config.yaml
n_layer: 11
d_model: 512
n_head: 8
n_kv_head: 4
head_dim: 64
d_mlp: 1728
vocab_size: 50257
activation: "swiglu"
norm: "rmsnorm"
norm_place: "pre"
norm_eps: 1e-05
positions: "learned+rope"
rope_base: 10000.0
rope_fraction: 1.0
qk_norm: true
attn_scale: 0.125
bias: "none"
tie_embeddings: false
parallel_block: false
init: "normal"
init_std_qkv: 0.026
init_std_o: 0.00554
init_std_up: 0.026
init_std_down: 0.00301
optimizer: "muon"
lr: 0.014
lr_mult_qkv: 0.5
lr_mult_o: 0.705
lr_mult_up: 0.939
beta1: 0.9
lr_head: 0.00582
warmup_steps: 0
schedule: "wsd"
decay_fraction: 0.769
decay_shape: "linear"
final_lr_fraction: 0.0
batch_tokens: [65536, 131072, 196608]
seq_len: 2048
doc_mask: false
z_loss: 1e-05
train_tokens: 561900000
steps: 4685
dataset: "wikipedia_en"
MLP neurons of a small language model. Each row is named by its layer, matrix (gate and up: input weights; down: output weights) and neuron, and shows model dimensions 352-479. Each number is 128 + 32 x the weight over its row's rms, rounded and kept within 0 to 255. Numbers have three digits each. A neuron's up and down rows have the sign that makes its largest values positive.
After each neuron's rows, "fires on" lists the tokens most often at its 100 highest values on Wikipedia text that the model never trained on; "fires before" lists the tokens most often just after its 100 highest values on Wikipedia text that the model never trained on. A number after a token or word is its count.

L8.gate1396:131086128106088138172130088159132153052193143137121138110072156111154089146172101094092097178142127150140139108086159113179114101131109161132158119057072165114137159166096130153143176146160137114083143113133119117100126184116142187133189090144174141119127120148177124135110098128093169211184123102119199094143089172092054164169156086073116148151127106131130118152104105079145202086074
L8.up1396:053160122029116074163099133189114162118115131123134059121061137122140149163138122107112128180150128152120141154091124082124102120128089184078154139169135077150104134122103111054177180160144139089085206133188115145177169160083122105146135124160080100134106125160137124095106162182112144120151170167088182154168162127117160125168135141120112137086133038103125127050094085159159165077135
L8.down1396:154112124134096156110140117119136122153162170145088172063149186164138126113089134131138135159159147133112173125134108109107174143117109078126155069133151138093163116176154146175156136100138122069140113134097110123140151108152122179178122121108135190159160111116151153047080140101095112122145147153125171141122159160106176183108150119145069123165072135132098145153164076044134143144120
fires on: " " 52, "–" 14, "200" 8, "." 4
fires before: "202" 20, "9" 13, "201" 13, "10" 12, "8" 6, "200" 5

L2.gate1248:149091076089110127145118150146092093113184140136105133140109070198117176087152109118156059136106152190096098120147075101172093121155148131176127128111128124153168088101156102151109074121128134120124110172164116137063158121100088083090119148094073071139132139128159146085141084126158170153144157147145120116105071121080120190123177133138151176086127091109168106163132153186168141143102
L2.up1248:131106103128114141114144080164076107124152157177107135121119078167134149134106115142113066155087137156115080099152100086144105096119159149196107100089147119150151098065150077130081105072149136047121079193130118118083176089085077112121104184069087095170114161122165161064129105118153148128181149182205092122113058138103139139137150110145091150099120087100159082131111170149146109136095
L2.down1248:116108148110096150119124149108153135147120107116152126151137089082112125147150163136163129149119166151065106159113130165181175163167166087086100111192161153141163082154120151149142123147191103160100127142145162119145114164143149108108145086097154191055117077186083169138141163062154179111104143100049110130142122168157160134121158111173159153111134094109087119134152169113165086169073
fires on: "," 98
fires before: " " 81

L2.gate1158:151136118106158150184121066133103163106166084110102148179177083110157123092227082174102123137097163117166135129153202079130157102112119128150107138157088186149097124127077086105121082134136143138105098112095078134101132120080116125125111162159162107097160172085131139165081152210097077121142178141151151111102122188122144136190106159142106107101139100073082128151099150177089089113101
L2.up1158:168155109134123098147118121100085149062177084096180141154124119142161146081150135151069156158142126138123108128127115112168120152150167145168136080135097173165078147126134122107138157141095126153119190152173141164113179154155128124169137128186142117109155170203151171168178084094154090113150109098128160127089131139162136187160161096115153083081092143146136115127124106121124071161173
L2.down1158:071139148114118117100158160124107107130113137163150099109177125141055137132107137097183103123135178129138148097109147150083092122150115097124122129121141115129172105123085149196110145166177127107115165056089136136084096103123084133085159102130153103137071136097086134132124155150079160129154136133142129148163126132086126137093157160149121156136168163109107133166178153113092194117084
fires on: "4" 13, "3" 11, "8" 10, "7" 10, "5" 6, " of" 5
fires before: "," 54, " the" 9

L3.gate406:115143150128140091090088152131114165080079089101135118139152122169143170158109140112174206121121150151114086127126086104110165101172147106171187089161156102145142175130114181135141081096116106127097139159102126092137121162142148144104136106090117128153124130134079193168141142101131182114110160129181113113147100105097123102110141108118144121158125098127128141130173195150178109133124
L3.up406:133108084176201203060114116148158172126150172030092158127119145117160147117129157068130096092093105075137158191114131199165076227171078118135082100175102164108125097142096115106077123090127129118155141108087111115090133179124141140142118188097132137143103105080177102148124147151152111133118163107165094153135100115142133092113217156184144147121109148104143109073071087113171144059089
L3.down406:086147140156138137152094154159092188054149131129131106084167162169172124186125129085149152100211142136111060156135124130118085121175131171103152168121115086180142128153105147158067073139105112149105123093102134117120127113148117162137080099124082132140124149107131188144129135128115139152065175140148154156143094084053137163153159114094184183121088150110123112116139155164144107180141
fires on: ";\n" 21, ".\n" 15, ":\n" 10, "=" 8
fires before: "-" 49, " " 7, "|" 4, "," 4

L8.gate1188:163142158129158121110124116131161152160096110108163118131196185153099126131130129107150140157109126095104127129122110153162146153104156102088111153162115150128089170095096107137127096138146083100114115108131214182131143148175124137168175079160153128130142108183120150127148146138123086086113103077109128114109080169055127105114119091134140168143107155140097094154096159158075120130084
L8.up1188:128083131142052090131108125151140084085170179100122145145124171098084174095120098160103072130138158098147085128151030133111179097163173118164114084160123069127137143203094112116118151128153093131117163058119119077098188110104160146100166198124167165120114132140077174106126117110140135087168093103180088135135138190115126110106159132067118115149154170087140164192138135180128173097130
L8.down1188:148145204167166157109142173136148073124134109133200093096120173123138101118128175094098116127162138086129077108139100145086159143082117137082150124165141171168081122152127162172134122083063151134078169042109107155153124095106104116152130088124107149120186163127116121155127134148132060132129152125152133152146101131097137124111125166181138123134180108121136192127146148142160125078163
fires on: "199" 26, "198" 13, "201" 9, " people" 8, "202" 6, " " 6
fires before: "2" 15, "3" 12, "1" 10, "0" 8, "6" 7, "4" 7

L3.gate356:162140138055166033095109137132091079121118112100134100154109128095143140132173093095158164139126138102095153109056109102092176139144138110162150066148125097133092105109118160185143100113122117150094124109086116049096085158175219092143080106101135080143067094147242157105135163111086095143131196112114160095118149155067161146119126115103166117165138081121162097129105115119198140038144
L3.up356:171156093094042099108140112129155109121086157157103054162153099102151109070218125155092098107140148147121141131085117138077167160102142183132126063143124103156133116097126149149105080101100167121128158128124116114172116126101114126133154110101103086141110115159141145113137095166116080219046152124098072098134116180149123129150127122078120157112122143126115130137130126087099126128140
L3.down356:091127093166110208160124121126097139117194111158077124113131102087160137105104180111144132184136134114169103191133080087184046146101152105081079175148127152099138072128109114151188095138126169109112115134120135129125122148144135129139128131127111143140155139117171111072081136137143181096178117109148139146136123120150050103101096094194096149113130126153100107125123154142061159106141
fires on: " |\n" 100
fires before: "|" 91, "|---|---|\n" 4

L8.gate1361:085148127150102133087093084100090132159145118146154140163066109083118121139128186135137104085092164149121115121118138100144143147179147135168082188108129128190120130139109118116121094100079099110077138108116053137145155103105131133150149098181172142148104127190108135143124117152134074118200131128133143142125132147132085154152072147116133085073096158096117136112160107124159137080074
L8.up1361:107115119125135146156077130119124102123133161151161095076121112122202169143123161182108183141136180113174119132150188130140101081148131091147176119131163128132167103128194157119112126165117114199153155124104140188191196141111125119158142156122116201162164168143161081154114146150136089169146123136141186176144104086068100136061136116113093115054100138155177136150131085154136144065104
L8.down1361:147141133115143089157059140070123122141136105097160110141098074121153126150138160133150126099152148111162137122101096096171078176168147110123131144121124076110081141137091112161150131144118117064131130099139095155166078166131173146153134135126152056125127157122179125104148078111123111118103098120143053121140144157111158180142129122139068103126139156047154127158127141126106187105130
fires on: " " 67
fires before: "199" 21, "201" 18, "202" 13, "200" 11, " games" 5

L3.gate1269:072181124182106100123095124146177081106112169137176181140162165136174113101140118165142103109106067106118142138121110106170168125130191164123067140061119143103088142099126103149117030125169139138104131155108091153087158111093153154099105162099118093145123057070108106158126106129212133099048125192144133092129144162170070099152060140129198158135137115094134149126176149082123121116117
L3.up1269:132126102221152105150115105110141112096127166149112103118119150087152102132106101084121108129185129130082119138146174124162108101039141108188070095131124176058170096141096102189087136148129138163104130139093063172165170155107159148169124115130162118125128131074184114187151140150164093129145120115148146096142110141141123139186134126107173139085121123096185062126134137096103124154111
L3.down1269:178112099152142113145124126123090111102088128117148172112112143136146126168084098088146113131146125073125160155111183125110148157059133081137097135088120144064151122184097055215109142135137124167112160127147082186129123125126150152155076141087107162152124120145174087146131177133164095110084130109090138082115117163171078104152091121123178111098116120116156090099119159122088095121061
fires on: ".\n\n" 91, " Socialist" 4
fires before: "==" 30, "In" 17, "===" 9, "The" 7

L3.gate41:155118126145143073153121190103125130144152118100168157150081074112115069152156100082103153078088138128135132133079105141131117096148128154151163176145165140125100161099175064086196166142119070084099119096139152085106125092135086102105178091119206110097084095138227149164118170157153131108120107197113127091086119131073113129090160118135110160079154117175118072114107141073132088104121
L3.up41:126146152173138091166132115142096161117100103104104138150076123156155202168158125091184120198146137131049132181161123136124123150152164187161197132107154112135119192160131118088153117130094086096064074164159080173119099104142117130147125098156138145123077075153186117156095147116140116083115091122124128150116092160080099196125137158098152122121051155123165126105152084149100107163135
L3.down41:154117165137132106192160145126104112151136131134142145093099105057174164168154110085098149209178137074098130134055158167159126114148128131184207193118185121124083129136138110076146103121132109141116132149138147114104108112110147085125126117140140111121163134139142138194135176175127149136110134088162151130105112170090153103101149095185112081086157096100152029141055088101131102156146
fires on: " |\n" 45, "|---|---|---|---|---|\n" 17, "|---|---|---|---|\n" 11, "|---|---|---|---|---|---|\n" 9, "|---|---|---|\n" 8, "|---|---|\n" 4
fires before: "|" 67, "|---|---|---|---|\n" 8, "|---|---|---|---|---|\n" 8, "|---|---|---|\n" 7

L2.gate67:076128146104125099165180139142105145073115123060073154138090116167172133102162111115131186111145127157151111053148143094167066090149124081117138120187170106173115100079090043093148095102095038124149138115197135070156116136093058123141129155115129168118150117142161145167107147132159091178075072164128109070128149157095100112134097099152113108107110156148173129146141129108168111096081
L2.up67:085102168134131177123129166142130137151112175095094115150089106156127109077182101135124203140117140104133096114167181116164058154117100113125130122153130111143105107083089063151177075149118087147178104140166096092196147137157079131104120145084142184109139112150137129140147126140075104141050109135079071096130164174134096079114087126113116098162091164096159125114071121123163104093121
L2.down67:081127097163159128155187147136069095130066103077113168122125097163137129084141100161136130122131114115104124064156143152142082109155116143107114106116138194167117131138120047150113142065135086156190110178141138128181159122102105129126113131097143149098185075154137094169160197161084071088124132103082064111124175128147128100179087136123131192126091099127175126176096113082159100100082
fires on: "History" 19, " During" 17, "Early" 9, "During" 7, "Biography" 6, " Early" 6
fires before: "==\n" 21, " life" 14, " the" 12, "==\n\n" 7, " ==\n" 6, " his" 6

L8.gate1218:128106159080136154110138136107091133160139130161135087162108107172090136157168206092144131164150137119102119100078105130089093160192120114134144118133067100047120085111131128177139144174142152157135127179140128111056172144169091211158126146107082136118169151099160135138128165172104118068120157151156136133112092135078151106132105111160145165136086178217083093068127144119105123162097
L8.up1218:134154104071132158109138181105118132207172175137118098153150084130102147137148220148101114119140146130179065065146140145062099085106150089068145108133094088156093132118139161101072184132143077119126181185155141135114126072122148174170090069095199119163126126138089138129113127118067109121116150084143085109150105137114145091070086109092065144152122082154151120105133132106169191189120
L8.down1218:049115136147116057144154135115131170118137129107104159130166146168170049167087132154111131143083102102144104115128146064111161107108163079059152116118103107143159191088140146126117128119160156137115125115122086082178100164107131165168151111133094135082103120166155126097146201120139082131084166108138167129128138149119137127125088126171130087163133118091131140138140132169167156136136
fires on: "." 100
fires before: "5" 21, "7" 8, "9" 8, "2" 8, "6" 7, "3" 6

L8.gate712:115123105147154147077177143175173091132070096165137132139091152100104145129129168090174084135137154069120132115162085087160140112070105158161139179086152082174117175192146113109137197148094166111122096071122092126082225117114113165156137148131075100178075151079133138133118131128152143166132130091137189114135137122173087110165135127090132100152084091103054131077128193121112124060108
L8.up712:091142149152162123103135141133117111177084114150155133149095117058119158161129135147140111085092073099122097191154069107103160157116126159213067163054153115146147190179157102107121171106149094137164144114059077154151143131119090168179157143116079105149074130056145155139126100106126133114143138134168139125161122088128119139143155149120153136094141141116042144140096218077115111097076
L8.down712:175104106143136097125093092106073123097159191137080130120106133135120142118091097127105124121181117126113160096146145153120112095114087171151106096156113113152123148075150157174125092091082173134118139087101104149192107172128128093149189143122147154147102123149146124113105126110148146172094151161154141143090163166121107115125135165135087174138153093132094078188072164110102179155172
fires on: "\n" 77, ")\n" 15, "\"\n" 5
fires before: "-" 95

L3.gate656:129098093129165100094130129129069118141166084191154068058113077114139145169139111149103059134075122052088148162167127177142103147160167120120084045163082155128113075098122099173080070083136158080151144130122144123138121111099116142115123087185099095111115132131131199111117143155137155180138143149155138173124166102126138094144078099126163165137124115167087069088076112110086168117131
L3.up656:146087130167110101106112091147128097121169079178141108090127146137132116159139114109113101203117118149213099192148116127203132133124124162157142058085112092118103139077092114160062072134139140152207096124144090128097118074154151160121076157126026111086167128133087191106146129148124167113122132143126124118094176045159112128085136093128081115106130125182086100164115087109138143149103
L3.down656:135147194121136145165079162154100126099171143151200154128117164100128114134141115165114142146163126102061155173122151172096171060120132069025084128161151143135100074067111113177124109161113136122107104158081100083157148152084124206120138144145138129101121087122145138171091128115106081129164093160152177135117180143138059162136141090109088153124146087087108081131138168120092176099148
fires on: "0" 96
fires before: "." 30, " |" 19, ";" 12, "\"" 9, ")\n" 8, "–" 6

L8.gate1541:130086155137124094170071132197195148131186126102188066125101071134103153114119207098115126157130144048130146139114101115180158116097123149143122073118173107176143151084089134158068201137128090108076086098099104157139159015132140171105127155138041166122128105081167105088150111148160109141156153211101138038096073044097090167148092178123104111152098146106114145110154168147147137083121
L8.up1541:143062144100143077147072096117166109127116141096194058109084109098167133178104189106092136182150090083127131193123112155148147156122088173164143121108125107164109119142111179136156123095105084104120111100113151132128182037118108091143169147118136113141093136097185139099127161160118143158128166217117114146167082086107035176178141138210132078147125144120130099134183167148153143142115
L8.down1541:133090165155095127149107133099137152172103111108124166128125158087119078161129094104072112133109143171104138045138164112186188136076117042193119092168179112098156098140122094213116111139173137148100106093112160122139112182121172090117112126152154104155142130156104055138140155069101114140147119106123129116124126135157161185143091099159128137084129109111058111142096134116163105120110
fires on: " United" 56, "," 5
fires before: " States" 47, " Kingdom" 4, " of" 4

L3.gate972:141056183172124089108110187154151180105121147093156112136212140127133124096130165136097089148153094118129127109133120118106124135122115149137136170145165181142134140200126198137167119099154112157066129096110152149137150116125084115120060116084117139117090152169184117095095151158090149124107068146120152125092112160153123037131132096120125142153143166150109116066176137111148116117128
L3.up972:089037101120117100110131156131143107110145106087091140138115180110091095090135209094080162143121109175122122084131126161138125094135196078131133142075131167138144100186166154093108154148159164169139109166106135159115089190103111126153070143076143109103152119113116106190123144129129199117161180167136121097109127118129138056068072177165208118096111083072089141142089165166080143117077
L3.down972:069106134153109150131150169171154154161128201117126107169106111124123101121095213103099138136137129072079190119108203203164127086103091124162184123087143129114120179144143134095179099155089138114114093117127142119128120127109127231131100159149101138139179152163080080098119098153106127063222089130129147167127126116116157132170143113116128183140163128139069121100096125123138152114134
fires on: " |" 100
fires before: " " 53, " –" 8, " ?" 4

L3.gate38:129077185170155137159119120199138133159085058115109103157143159104051085135143062177079138124136142158128104117182180155078099134101137125132161111127095090085144082161151089117125085083157119111161171122118168129152116064112118124161156129166070152106116126086125176124119181131231082205061109125110137166120102153181146115171095068113119114123094122155104156175128147107164120125148
L3.up38:139165144126122102098169133131137133127116168071125097126162125112140162093156183102091139121114097134149086154074084082144145082127119146133138139164109142164123162085061110090169097113080084152115127123109119082075104180136128114136041064093175152173167128128115098075102069128101193149124135101123139131059119079129132159100136171203087076115118143143172127185126107132124045125100
L3.down38:116191171127146120152087125073177101146148122131110112127132112097134072104132186111151112154168124118107084109136142118123100093154107141146136170128101081131078105140106122153143129174119094087097120159147079087065159120177114184072076119175170168120061129134152124152141164104124126117106142113104148150139124147096188138130215157151121128153136144114141165140122138184157188142114
fires on: "History" 20, " history" 14, " career" 12, "Biography" 6, " History" 5, "ism" 4
fires before: "==\n" 36, "==\n\n" 8, " of" 7, " ==\n" 6, "\n" 5, "." 4

L8.gate1645:149104056109162090157091158134154143140215125079074117103135137120110149121160113192139128140123101080157130177139163134120113164137143129101119129149061103121131214117122059080117081074138183071087147143103107140063178098125159147160142127164164135096148085198114112129089161121102100125166143150170139158191121098106129147182127198146155177060177167133148155090128070124168131115060
L8.up1645:142118192097093143162124114142159098118186098146173099125101131187147126124086123167164152112100108112135128148153120153199120088132057112076147095113089134117102169139139123161137185113166143153110093141165086146121210155142175058104139113158162180084178109118151119106199136128111095071153125134150117191125147119141115122048201156106150135079100096129107124131119079149105090109115
L8.down1645:119109166160134131109138104127169128089116162147178153113096145174148104145128072087127124113126097058090141093105140155133175137145132118122084102151103072135094114060122129085109092132134164066099137117133132174148143136117178107159118100156098117148087114199083108097077143131047134067186079139142131170110083128130104127164115116079119125104118105078104119139126126097107097135167
fires on: " " 37, "." 15, "–" 11, "200" 8, "198" 4, "201" 4
fires before: "0" 16, "200" 10, "201" 10, "197" 8, "1" 7

L3.gate319:111170188156112094092081169080114105085157122148089141135164052089158137155162137140109139108108119138144132149175088140141136062127140119112087085111177112080138151166132137086099117100102173102167147155135070079144094107107166139070117075092110192113104129153142182146197137088143104094073081142130174137104103134047088086109034107119101144163159134095123144140140057106121139145126
L3.up319:105160109114159083176107133120123078066124155132087169143149042081172086159096101103162145142103048123113126142132141137108094094115142099187115090188118087109178144138111137085181113137114155096132165132150084137126161117126127122114162108094087101074151200151160201133129128143081123211134140218102169108137107168062115148107075064135096042202116141121136099092149162176079114153125
L3.down319:124180123145108091198101150160125149129077113173126139103050135136116141104169180156111112183131116152065149098197146160169142122122161105157088094107138128149097143128102086091081116109061073200160088103133134141115134098109136166108131149166171162118149146143125154138082168120143120134086108145120182110114118106105143066073112129157090170107119175128064061136098084131133185133135
fires on: " is" 27, "|---|---|---|---|---|\n" 17, " has" 12, "|---|---|---|---|---|---|\n" 9, "|---|---|---|---|\n" 7, "|---|---|---|\n" 7
fires before: "|" 44, " a" 19, " an" 6, " of" 4

L3.gate1583:147156132155106095057109080192127100118142085152121086145104098122155151155091167165059140169104113143098130123151120097138064076132146110161171138150096125120137054153201120125060124103121083136119097118135110145159176105122128152090159135112122105150202106110175108153131171151192157110079164133044093121175112102129185099106096107158166182095109113136103129124126112158141109112105
L3.up1583:139152152135130084108093060101140079135118102113109131111084108167180139141104075112138098193075076064109159135143116134169174167131130138136138099167133110151160119161135129148123100104150130162139131148122158120167105179182097127083152162139131155082124196133084088121116103081114148238119146166058101149129112124090123142138124076146178056162131167158144147156114126149145211155144
L3.down1583:177137104125141142076166129147148109115125101076060125068116076130172090141177130100129174158132153117137128110100123142162098093131150148136134145125105148136086190112142077132144133182129117141140177150132112108137121164152149143106178079178126107154148129078165113154200165135179148085135212109171153139150186160108170113109089111125158124120171144129092159126136083127122111147129
fires on: "15" 17, "14" 10, "11" 10, "18" 9, "17" 6
fires before: " |" 59, ";" 21, ")\n" 6, "%" 5

L8.gate1617:164127137128154097075211102124161142136161187151161109146144184107129167094159148153143174137079118102139138155120106087067070113119123146112137121139150141098129154138153189105110164193152119198105038132055149134100122115088187093168120111152102131143175055151179075185141109173100087178106091085141144137108147126092125118144156095185141141110108080090174107084112132129142088151120
L8.up1617:138162120093161136110188187138091153137147112117131123138103117121110130134069149167115160145176123103083118140118127064115107089055157129166126155147079117088093159130178121088128111139096114147125033042088154132170153106093103096120182123108071129120091085061111066187135138144072128179116118126158153109134108095100144125115115119104093161104179107138107149136145168105123061167108
L8.down1617:169109175083165143072083124132129121153078124114118143169150119132129153144138161146101080127201098105181151134144114168100122147112136149161144115067115147154103135124162111183128109106118159101080189128160091103192105182169150123110090116155180126102136143145187135146180127066153127130138078156144153119179157136165086131106074124124137114153078131123149136118129135085100119140132
fires on: " |\n" 23, "–" 13, "\n" 10, ")\n" 7, "0" 7, "1" 6
fires before: "|" 23, "–" 14, "-" 12, "201" 9, ");" 6

L2.gate29:135128164164134141121174128082099116158143175168152091119168155094156133089082172169151126174136090093130068150138090112165128178158135087085124113078102113149137116135085144110167146051059148128115016128123077138150089086126120100125117136109094156142091073102119130119129136085170088113108124164164154117164132151141141141159161156102117143125147156028148127117146089199184152132065
L2.up29:101115120157094145168149097129132078157150171166098155169137127104077177125158108104133121141149112146154137112080069091121134209114174175161145159084137094150145157104133154120120147155138079126133129129124115100106101071130145138135134123129131207120182190130124120148110137159172134126100080107128092151139121118116125146134116112098108112102101081099133136204111106122110159099120
L2.down29:085140106140099072143100147166133095158136144152085177169138119135074148116150104101103130072153090097123188124103152123126095177096123158210147135131156106102125125112181116137135154169159091112123180103128180101141120142173165132112157137139120108111200184145145105166122118167122177133123087069063090157103145098103113112102134099160145116111117069145119122113097158108079145094140
fires on: ")\n" 49, "\n" 35, "°N" 10
fires before: "-" 88, " " 10

L3.gate435:129151156136137083128179129098081130156131134127124066138124162102109108162174060214063094130122127171110108130133141144174114119150111139155115065182052115183120123135171076126091145062135180128145181157116157090148116066104138123160101129150120158139126100120101091107113149140063085161133180112152066143180122141110083160097130091144119174146107137065142155204129083105130162163136
L3.up435:135161146135102169155181132106149122098155146209127097126172081166104148110125113110058153132112195180135076085141118098111124126119114177135110070072139090113122131098077139116073122108133152069125084172078135114076138060113159157144166140069105148163070089121134100166160087101136124166143148123137145110138053117129086152143125062116158119160086116146101108128148143126091160107100
L3.down435:125082115139181160108176110051099107128112123073100074155084148113172100109125113180126090146126109176135153089100173155197068201125143110089099177153036187123147076113162118131138144151125108198118249129144131119110138146146075124069112152159155181097194121167082102113076150153128137096115140101095090139138161200103137068175133129147153111102153129088104147108118143124147067168137
fires on: "," 69, " where" 22, " so" 4
fires before: " the" 23, " he" 14, " it" 10, " there" 5

L2.gate171:169142123142152101193069148174125134174139197095082174115145154094192135145129160098125208150138101109126150177047096157145084156141131118172134188096110136121140094154140112055161167107133128145104134184125181135148157133126142143164086096115055173165087149182157113150173174145186113140080137176108129191119144112153122109149160130114116162119098082057130168077180108114094118156120
L2.up171:109116133123113163069072127095138162170133152054095219081173150116127123110185105121135186128088109160140150179060064132119110134126134144167145140056125148168126074173106106083161154110169129170092141178128133138080130113142144168095089069074001156146068098087155130155205119115099120099053148181150113188158134137179167154157150122091131160147131101048153128107166138126158122138117
L2.down171:182165098138139096122170112188147151113159147099056150099119129068140110106129132162169130110157082128154106099112107124119086166060099080136127096123138160122126143105141095154158164112081160127173128150101161108098126103164140124150057135043088116129155201131128162084088150123121138140132153151100099174103119156103167153208124118132163111163117147118149109106142138130125118169073
fires on: " Democratic" 30, " Republican" 22, " Green" 14, " Conservative" 13, " Labour" 6, " Stone" 4
fires before: " |" 33, " hold" 14, "\n" 8, " Party" 5, " Bay" 4

L8.gate1178:122106078072163077138153120172136092149133144106168203118157186139153114122189129094114110131175191133095192123212086142107081098091114245111146146167129114187141163049156145155176071141173160097113139142148135063120145132174103140127157113115126113094153115107107134121123108144123149144090103120156168090147122124121050123137115072169158101162121123146138170122143126162123166117099
L8.up1178:084141149070124123130059102106156092144138127139138184128149090168114178171138151183119141147125088117126098191212114084112091084093171143117134095148106124135079172146078158098182101098090067071107083179090105103104163124132110107164100156104103138155090079159126140117124166156113100125100118108108121180130113107112102156111153156145073083124131163125137083111160141116142177026142
L8.down1178:131104108096143103129156129105182109175156188063111182082192119105093112153096118072126120153148118155135146077037149122155048126084118129169161104121090141122100087071108125090129114128159105116166127144141148112076125152160124123140167149170139066076089121139192132143111092102089111161100137135071141158177189137064134123155129145208115137099109094073186096172124113130155110144148
fires on: "\n" 81, ")\n" 10
fires before: "-" 94

L3.gate560:160099230191108162186115125157080172118171138147114162087125089113093101172106145167109110155108123147120082106099158140141104123217075129148121135152122158109114143189050116111165136095105151125206131246089082097107198085150096117102065137148093159133105205129097153115076149117137144153180077103173095155101116108127165195118152150193159101119130128114078156127150159059144165104172
L3.up560:087133194110128185144100174126077169133208166142149116124177155094147106171120157103146158117098168135085104080137172155137122091105153115146149166096142128168130093186105136132134125128173166151164143244120127134093175142127126090193082158173109157110113162152201094146152139108169212075174077106117136182138135084152170185118102158111154116099104091152115126133150124102118126133136
L3.down560:147111159115099150105083146144121182114123099079109119093177225141161074122146130123159131127136112138082099153094156104191142055079058104135150132139178107093178087122126110153150117155136165175094135147137137152140147175080108115124052116136094131104134173157126129178092127117134183136186071094146093138128185102137170127123144131146119091129182115092117138123139161113132144090088
fires on: " |" 93, ";" 4
fires before: " " 70, " Pts" 6, " Qualification" 5

L8.gate799:049110196123188137117106102160109151131117158147127147191161105177107124175165125124153186100145131130114109192153106083118125161169097084134101085162148138136117059153145103145130150119120149102118092129090096091155118144132153168105065120122118124087130132124157211160077157129111145128180120155164126132089128165090138124084149156133095085130116152151119159127135083114160116179147
L8.up799:132150159139188111107157147111131120092125135146108148151052125137201152205101094114179195136163096143120150088070117255154107129074149159127086142080145111087103118080123127168132067090136127094114144125140128108139152092113160145125171170134120121154131147156128106089123170120103106169149125121122121133170106127124088134097152112136146093096161184124174085129152103122067173089087
L8.down799:156092129133102125183131086178125169153167115122135138115147111127102124138126122198224148130198140022149074151104151147190149161161153138125115124133113105110178105105114070154108110109128139170067087162155163143189088173124143098152116048180087168116140143165138195128140127075145189102061171140119110036143080072142093069063165107131168071090114152090131134092157087111153113099107
fires on: " |\n" 94, "|---|---|---|---|---|---|\n" 6
fires before: "|" 100

L8.gate1705:122161164147157116086099110141115136138102166142114141088146170136121149187075110153146115121148114152122144167110169116145108173121083231076164114167130065082080134172098138103150033110081155143070106104119115189114180109171130183163151133109183180100136090138144086163115107162141142131110142150167105130189159122185157141030087174114115102100123123091102114114117126125155099114079
L8.up1705:102131072103150125119124152123100134099157143153106108088138088178168164169119138151188104140182069097186120157075170127125117108095137179098161132228143128089074127166111153105142129136083186074116132108134041170108185153141169136116113086122152134169092130135149066117114167159135148113167168153168131196148124137187166140050111146113150098054168102116106122097133070187218125152119
L8.down1705:097097151136146115171095130095161152088157154100125099157126125094099157114186123109140119191141102106127190122147010130143108123147139164190126078089154137128132168118144103173093195138123114145152127111159141096123194106097103067148151102097057117140118148098163152085125179124098137107186125143101176146123135103049099147190145095145146152127156135121129137157086129169115130103115
fires on: "200" 16, " " 15, "201" 14, "202" 11, "197" 8, "–" 7
fires before: "0" 28, "1" 18, "201" 10, "6" 6

L2.gate1452:106128167115126089112127109162191163137158132078144116090057109099065131170157137108148092150160152101062139130137175184122158125097143066149085100133109124123098116114165106115158135189098130083140139038110113137127151169111132104082184126101186068128091132074134121177136075137187142136134141104096119157137090177095143107152125115163130098151147145117112079154152161153135136105089
L2.up1452:130117150164146129097149174123098196107120110070138095089093163090127179102165181125178200085124141082110090109154045114114163108155164149165100085110067029112149183128107074125121134142086155095124100097148175092155152136154108119140166122190124065129114123089117144107144152179120143101071122126140122153116151184101146155141113130116133077090108130134148103148164097086147065096170
L2.down1452:140104108169138105133065208115165214121104141104111075106123132090139153107191138125169158083182158127157123117122087132124155120140115143106111063122113071110114182130101122109130096142081135086152124090170180151139152153149106114155131147155156059122080157090146123100127127165130114061080103138099161180152163144087085139142153111105140054090139128140118081157169127112151117095122
fires on: " |" 58, " =\n\n" 21, "\n" 15
fires before: " " 52, "-" 14

L8.gate128:146119119146112100119077135163129124129147142116096137153139124154141225166148123111111156174092130172181139154146153131160101112180105147099098031110115074195103112168116111116107156133101154126133137120175115133139160143180125080134136086100128089155137130110075052149140104145088146088171061086171187128110135145119108151135152138163110111112097133114146091161069180142119093134128
L8.up128:107156177169089131120118145210083108127104139102105145113193173097135192131078116111095127116128083127130139105108171147117105082124070147176165134142124130164077108144163113120116098144130095082107174113138141104129139137144177138085195053182154152149152073084142158138132113125128161194123117095083097164108128135158110101143125123140117090064103176118091103103136167163147079157120
L8.down128:092144110062088095176152097130147110091080164145131188176133158158109150136129144122126142108146139129114132163174091134128182154134150152111113066128119127181111113140134155114110151114130097142153149087150177120165165107128128130147129073157158112046097174085097125149140145168089045135119075101171127110159139132116148120084162135150153136128137142099110148145090165177076124110132
fires on: " " 47, "|---|---|---|---|---|\n" 8, "|---|---|---|\n" 6, " to" 6, "|---|---|---|---|---|---|\n" 6
fires before: "|" 24, " -" 22, " |" 4, " |\n" 4